config.toml
num_attention_heads = 5
num_key_value_heads = 1
beta1 = 0.9
max_seq_len = 512
doc_mask = true
train_tokens = 387000000
dataset = "wikipedia_en"
MLP neurons of a small language model. Each row is named by its layer, matrix (gate and up: input weights) and neuron, and shows model dimensions 160-255. Each number is 128 + 24 x the weight over its row's rms, rounded and kept within 0 to 255. Numbers have three digits each. A neuron's up and down rows have the sign that makes its largest values positive.
After each neuron's rows, "fires after" lists the tokens most often just before its 100 highest values on Wikipedia text that the model never trained on. A number after a token or word is its count.

L11.gate91:158100130151079132133158147165165153149150140108094097106159125150125079189159135152089127134118112149101155128153142137096127142149140129121098143131153105110115150136147108101106175123128096082152180126126164115132096087162133143120181154120109096138089165151104145163113108104106094136
L11.up91:136126093129143153100103147111115107125160145107107155166156131119126131169134095143117114079091117122120122130133100127118121142121138056163122161134141116127175150144123133123083153123145084138101114101132128151125084081133160134108088130160143149133148092149153084133141129108156110153
fires after: "b" 28, "B" 18, "h" 10, "H" 5, "amb" 5

L11.gate60:115150150153115076152116122126126133172125156129136150127103095099097132139111112109112145123100115114108113103153098095088151137120119074110102094131112098117138168135113116153150108117093132079088162116117145098133102113124142130125112134082130150116154153176081109155148123140140095144
L11.up60:140132117110122116120174114117156150100099095107110135137119128130188122125118104090136164174116140131114101149081112130133148114123182111117130083116153142117101159140139087110142155138100171160159173124129083092094158102105121139142127136103141145142135107108126105105114112101107148143
fires after: "H" 12, "g" 11, "G" 7, "M" 7, "F" 7, "K" 7

L7.gate330:111133096119150106156139115129154130104094136137132145125168152142093075178155115114112173064149104110107102137149127139084113106070121169132176115126140096123148124143125159132158129112098146136092123114184147123137170140160108197133117096162102118149139132170175105113125104159104137127
L7.up330:128138131171147162121171123121139112142092168108131081108147171115112078145139106157083133117142153162091096143122138132122097139130148103092086122107122124111125214144133128106113131132143113119115109121118141151143193111119115131133160120162184099121094111115102109136116143112115089148
fires after: "In " 25, "in " 11, "f" 9, "F" 6, "| " 5, "the " 4

L4.gate162:138108098129123115105144158142091135160100148091164117123122126123089123138117121174142135130109089114156150134145098132150150123108163157109127139151169104146146118110109082127092153141093166155157201124125152130158131134091129149131146140089138149106118150081116099126144107157101109155
L4.up162:153143116159129119090081140142127130156130122106125084146119114148091133151162138180157155114102170121131140077104136176168088166134123096143089114165121131116121117126134114107114094114168090101118087143109127122099131078148147127133154119171126124107103117132125091145121088146091170123
fires after: "B" 13, "I" 11, "S" 11, "H" 10, "h" 6, "," 6

L5.gate545:121137133151172082150156124113130082144119098151111123156118145159096117159144113120109145150116141151146141170159120130120101141117108066103078121148103151172162162173140160122156121079120135093148147124150084074085131145101152122104090140137121142103136129149095127094127168131129060161
L5.up545:137121167109122106150096142105159108157177154152124112093112130102169111122133096160096112130144158131167115130111144109140150099092124110188152112123151116127147132173142110171127139165099115133155090170105111139127135100117128160142161164124118093076096129138110135127160118150113103155
fires after: "| " 41, "\n" 17, "B" 7

L12.gate126:135109145133103119115133144174133124102129134138158123120119163126150085196120099174107117138099153104105133098111132082107146147137094090099143114099173095170130112141110103130118114143080181093151185120132083166138157108171121164104100161159117142134127127129142143113158106146140095143
L12.up126:173141098150122148104110109133108145095141126109132136125157116166144150144150199165151153143160177164112083172158119072121137159119145102135133117198114132118129108133137125170160123078143156152112170106158103120146095124136113139111127152104145120104136125134132139114152099158096112152
fires after: "to " 59, "and " 4

L2.gate550:131124132112139164115111115112146111079133100171140105102118135154144084096156101140104108082141146092126155162129159111110151120142122151126139117175102135164152124136132161094107144132162099164119120149158139131132137134136156107142118097161102115129097120136146163135106127125158160097
L2.up550:156128134110110134128102064109136166145153131089140108106142116152106117110155096159175148111123147106076105135141122139121094118152115120112114105125114108146091134146149137124134124151117106061157107117111147144107130143094133140114103118107148116099135182146101124138127138119107155087
fires after: "ate " 12, "Year " 11, "otes " 11, " " 10, ". " 8, "ult " 5

L4.gate391:176139146113117118109132134119133139156167141099139103145130121155130104116114132142104129121168149110111129151149092105128088122099110122122108113072136175125096073140143163091139162139122122111117142162113115131150135160122126093089158122122162110123092129118097148161144149156101089165
L4.up391:191130149122111140144164080155116137149157101104101159125130084145147144109140138130115113105123113128138103078183124121138136116151139131097104096120135160141075088094156129125106088121146141106130158129125096159147124155114137049161081085119162123167094123140068128083167115105095140166
fires after: "ris" 16, "t" 14, "e" 9, "co" 8, "was " 6, "dr" 5

L4.gate85:126114144105164116133127116141165130155083106127139159087141085115099102113150154100114126107134115101072162134115065144118121131094167160148107096109083111125152122134136178124149115139164143175098150101141123146132160099143090139126111138122149171099130149107135199136161145085096151141
L4.up85:123138092109092140158142109110147132102155099120124144172143113202111108129148148139183134120137172122157170141080118143134111157098133140130138143099124146134105140148152174147109107148112137127131140093184138119147148117145123146100131101114143151153169121155122128145111145145112145131
fires after: "\n\n" 23, ", " 14, ". " 9, "Year " 7

L11.gate285:137146082169097098156153118100112154080102155128095094113103177118160108141091090123115116123089176108135138142134108114150141078117165127121110100153104119116125115124129107134117116153104124117144158150129112159133163127135111117088088104116144106107122169145125105161149086126102130122
L11.up285:100095107125104155143125104138128150127135110097177145131145136097115088151124144095126082121107117118140118141132123104140115139145181104074102155113129118157148169090090130125100146163131141151132172130138107150129134151122142174111139128074178135125123150154129119139103094122109131092
fires after: "W" 24, "g" 19, "w" 15, "G" 6, "vid" 4

L11.gate629:143137080168132127147114132114135129081152093144117111144114104147089112145099151102102100139178120102103109123146112145143100165153092127079139113127113115122140069137118142179148158123103147125157105122142119152122153129172107102146091165140159121084121140126110137132104154107134145158
L11.up629:144139083123105127173120135141109164135144136135116112150071151158135134101139113167136095119146138173143100120155100141139161146138113148116093135176156120132111104148116150181119138122154119090112139129095128143117116128133145118154146140137129118090154098117137106164130163143097126163
fires after: "Rom" 16, "an" 10, "on " 8, "di" 7, "On " 7, "Par" 5

L6.gate65:150083148095126107135102157074114141132128089146106108141155109122105092170100115128143134126125109163149115124126116087158110160118104114095158163137135134162139135114104121171136124124085180144125125162142129074110104133115174088118117166136126113125154139124111175127107181108106143117
L6.up65:128121146132088064149122116141129137169102132113121131122087124167161159129156083127083178130114113148119108139148121149143174117080142168138116124108120120141127165143126126126150150126156138126133107115148160151100122158097168116185149097120149126129087140146146106122124136133138132105
fires after: "| " 48, "P" 7, "the " 6, "," 4

L11.gate384:124152160182145114122128180092145129168142128108152131086119116105133129172127087133096102127157141111088209110124145112098120101090121161100127088118099106137119140139145154136155161147134076121123155094121103135078141084128137122115100129153124123106108121174180152124139137163155071117
L11.up384:142177170156120116114097154131097127110097112099104109133124137103173118113111095123175123112111114093134122126111115102129066134091161109124109117120164085152125106136067130140145126102131117127113122150116151186089162089155104119107071152136161151119129122135134136147117148112150145151
fires after: "ro" 19, "L" 8, "O" 8, "S" 8, "n" 6, "st" 6

L4.gate329:132140077136116103142128138142123145069113179120125102119147095139098114160133136133114169120104109100109159119112138167086091163100151107153123098128160115153146125149131118121132108137113111100118107147113100113114146130094073143111176089175139135102112082130111122150090146145099161113
L4.up329:118156088130144164123157088159148099085120084134146145125135104133099151097147102139122166159090142117146148103122155165115168117157110131113136159121108105175132142145159135140156097125121072158125168111143132122142137171115172126118141121147160132143124160153170122099126103106093106091
fires after: "Qu" 12, "k" 12, "St" 8, "er" 7, "od" 6, "L" 5

L12.gate41:121080140160116145118117098134124144107096146102123112117104126149151110109114114126121168093111138091123121113109101157128124135128091152160100142150127132128128104131141128135117089142149135113103132092173085126108141117106131109122064127119146139115132080135105111145153137149165148120
L12.up41:130150128126077106115148110114139089167181144078166120127120184154101071119144114133102185148114166134091136121136120151085098110111118097146109133128122151161136136147103145164159104138106120116126134144185128126118147171155135191096083118119164107076133092156153116188105114131145132160
fires after: "| " 43, "and " 4, ": " 4, "0 " 4

L2.gate123:102104096118132154125185147140149151175112122103107123117088153160127146181160141166130152125143137151097167109130136111115136084140094112105103152112131096124123127121150100116115144112096102114110167172144094130090136091096134175112132140140174133114125123156153161083110111107164105144
L2.up123:152158144154113100149157135118132118098143120126129179125158125118130157093155114144115161091152155115143142142146092141104145122096124098152172141145123088099153132148166090140138123109150098115175140113099127150131164089141104140123140147086144128153106144155134188116131148106125139159
fires after: "the " 28, "| " 9, "cri" 7, "ul" 7, "The " 6, "; " 6

L5.gate467:172181119131090077087140149131141147132126125129114137155123090132115123112085143143131160139131159119131141129091083115158145110145147089131081141121083073097104101166093151182141130134161135084139142114177112112147128140118153084085101121140157135130126136095133148150142143169112170162
L5.up467:143134138162090099102182184136111129149131114124169150133138102139147147086126139089128098097142132085127127107130149140182106133103105113119120115142127137116077120127091124111156099142131106113118100117136121094144130089144143166076083098161133117101133133087147108106095114154119199141
fires after: "| " 26, "M" 13, "In " 7, ", " 6, ": " 5

L2.gate444:142145100158149114114124144110174118157114161094152108126155122111160097158103135070142147135089119096148142163149118163149139131171155169090131098112134118139099148137149131141141073098077097136081149143123154140138103178096102113132144155082164113122122114143102092128120175139100121103
L2.up444:128172127083091147154187083129117119134118132121150148089093175156136116099136121096100162136103154132112151146139166133109098111099117096096081134136118116088140137136115110108133091128123079088160074109145096145131174148145104126131082090147121117127110133115098115105112126138115119100
fires after: "L" 11, "M" 11, "k" 10, "O" 8, "ad" 7, "F" 7

L5.gate471:113103111116113119156115131114111174156150104136148104155123153137095129189144145119111207151109113118115134177147124109165146167098114130153109116109102127167153134167129183104119098133143073106100147138160094125131139125190145144156142139151094143142156176117133118182105128135115134115
L5.up471:155129120122148126115142129068125147110114146170147116118176131111141081150135090128106138113133173126106116134136112091108136118143162081128132119091136122125099101159109133112117134168107132149107098122114073146164112131155128152147149121122127152145108119112128129132103147142106121107
fires after: "and " 26, "the " 15, ", " 10, "| " 9, "an " 6, "(" 4

L12.gate205:116168095151077146104136099149091166100145128143110136107123087167160152155104156184140151115133120097091084099109142173138126082166133055136133108128091108146117101166106128154159086109152133091119136102143151172171130141142105127132104113133123129110129111139106112102132066111108157130
L12.up205:100102096122105132164132115132117169073167124090142113115120147157100159116137173132149121108135129128119121099095149102118123116130095116157111160103117148121099123106134124137127140080103145160135126146123126107147110114153127122141097126133102136120117123177152081117088118143139154139
fires after: "to " 53, "t " 4, ", " 4

L2.gate395:112144106097142119126151112084097144082119147114122093098117115097117103200102108137111105134100174119111126091170116117138127139136127153128128113124130131102137120134133128114148151136104102101108120100129141105126114120125118146101157137148102120105167175141183134148164104162114172069
L2.up395:162092086129148143120094106100132106108159134102131113110134176098097135143114151154070149119172116133122105129161160144107153093152156122149118099104092145151098089117119140119136139171166103087118137180170142091087166173131130128148101108134119108144134130128116122090112102111172112160
fires after: "the " 20, "t" 11, "T" 8, "p" 8, "gr" 4, "sh" 4

L8.gate634:117148098125150134124092131112147085099100115141120124131128167090144111142141086148107166117155109158118130108090118134105133145123152138162151106151138126136119099128128142142130100155142146094134146106128104128138148171166121138132129150099097095092152115173137106117128156089141115107
L8.up634:132112151116134158175137112089094098118118101081117142121082142124143141137101144117124136119154119103139108153094107118148086148146115152100120116120128124091078147136147109127158148123158107091103147122166133123128171130110148111100136119112106147139131159119142135121108109154138140148
fires after: "G" 23, "C" 8, "c" 8, "h" 8, "th " 4, "w" 4

L4.gate169:139093127108115113123107110124137126126119125130141165122095153126140069156102118161110158112129066111123116136141124106117135127124127082117134119151147101096183132139133098079105137101161147098104146122144102177125153132140138147151121137072174085144108169129132132148124131132118141107
L4.up169:135152119150148154135133158104099143130150141141164090144168175119147159118115108116134120107150143104120133127167115161100148115138174132125084122080155167077144158129106109129111152110081088101137149098143115107186124137137118081156151116124157091135137165086128136136127115125135140131
fires after: "| " 40, "and " 6, ": " 5, "\", " 5

L11.gate276:155126123138126106082119145119102091099147087118130163091104128151119152156092155135132127175112110126153137132151142142104140147108117139078139140102143103159095121106097147127149132105104110160141155165090119090142103129099159115145084137123079102115114108152110130092163137131142102111
L11.up276:096118115167167150136113132152096113123104100143101137121156167107130129147132118128134111161095165092079125156115125122109106151142121107106085144152164162157125168106152120135121123124138075141151150123130100147144142094115121149133091091120160117133118098159146096082147093123099088134
fires after: "S" 23, "c" 14, "t" 12, "T" 10, "n" 7

L2.gate533:102114102115139124125154122142124129126123127116109114166143158127143094078147117134142136120127128068115105078124130142111136130128116096137136103117144125201113124146087136127154159149130123087105181139120140121165118136081130152138128127081129166109149171111095163132115109126110132163
L2.up533:124111153123097122139140119176094132150139171127132098111158133167128100112123131118109145107104141116126125096144125091109098123142154167145131105107099131140115094138133106121099090118100124104159115116160134121143126127127109153127134097113171157138166123155105163119093102159107093113
fires after: "\n\n" 42, "con" 13, "\n" 9, "Con" 6, "Tran" 4, "c" 4

L10.gate432:185132117097166124130106115152127121112112139092176149107098102094143067150090132119123131127125154112126079085189125126131124123133156144141105132193130113157123167159098142166094094146132095088117139123171122119133118133154134156130088149100163146180167181126143084131129155125104125140
L10.up432:147148099142134116122165098139175111111142121115134172085113123121104151154094150095162098129122159162156108153163107132140098091134153126128125122149111156123092127149124102137119128127129118150093148127133163123094155100102116144083115098157099133120110149138130128137142086107114128133
fires after: "C" 15, "b" 12, "B" 11, "c" 4, "M" 4, "av" 4

L11.gate271:161129094129118153085149152154104131088097120121128142159122160139098114180137135127123136118110124124089147138154125089106103107160127119103169117087146124130153150109145123135083118111105104117128154156084138124094148138156075141128104136109089157137149175153079128135131095164128123124
L11.up271:133117143123106081129098105129093108134118128103168131131114122162094100180127140115080149126126084098085146105113080122110088134147104111141136102109107096097156147132122125145128135130111150113127167093095094154137090184143096168123105147088146135147128142135129131118114125143133161134
fires after: "g" 14, "f" 12, "P" 9, "p" 8, "G" 7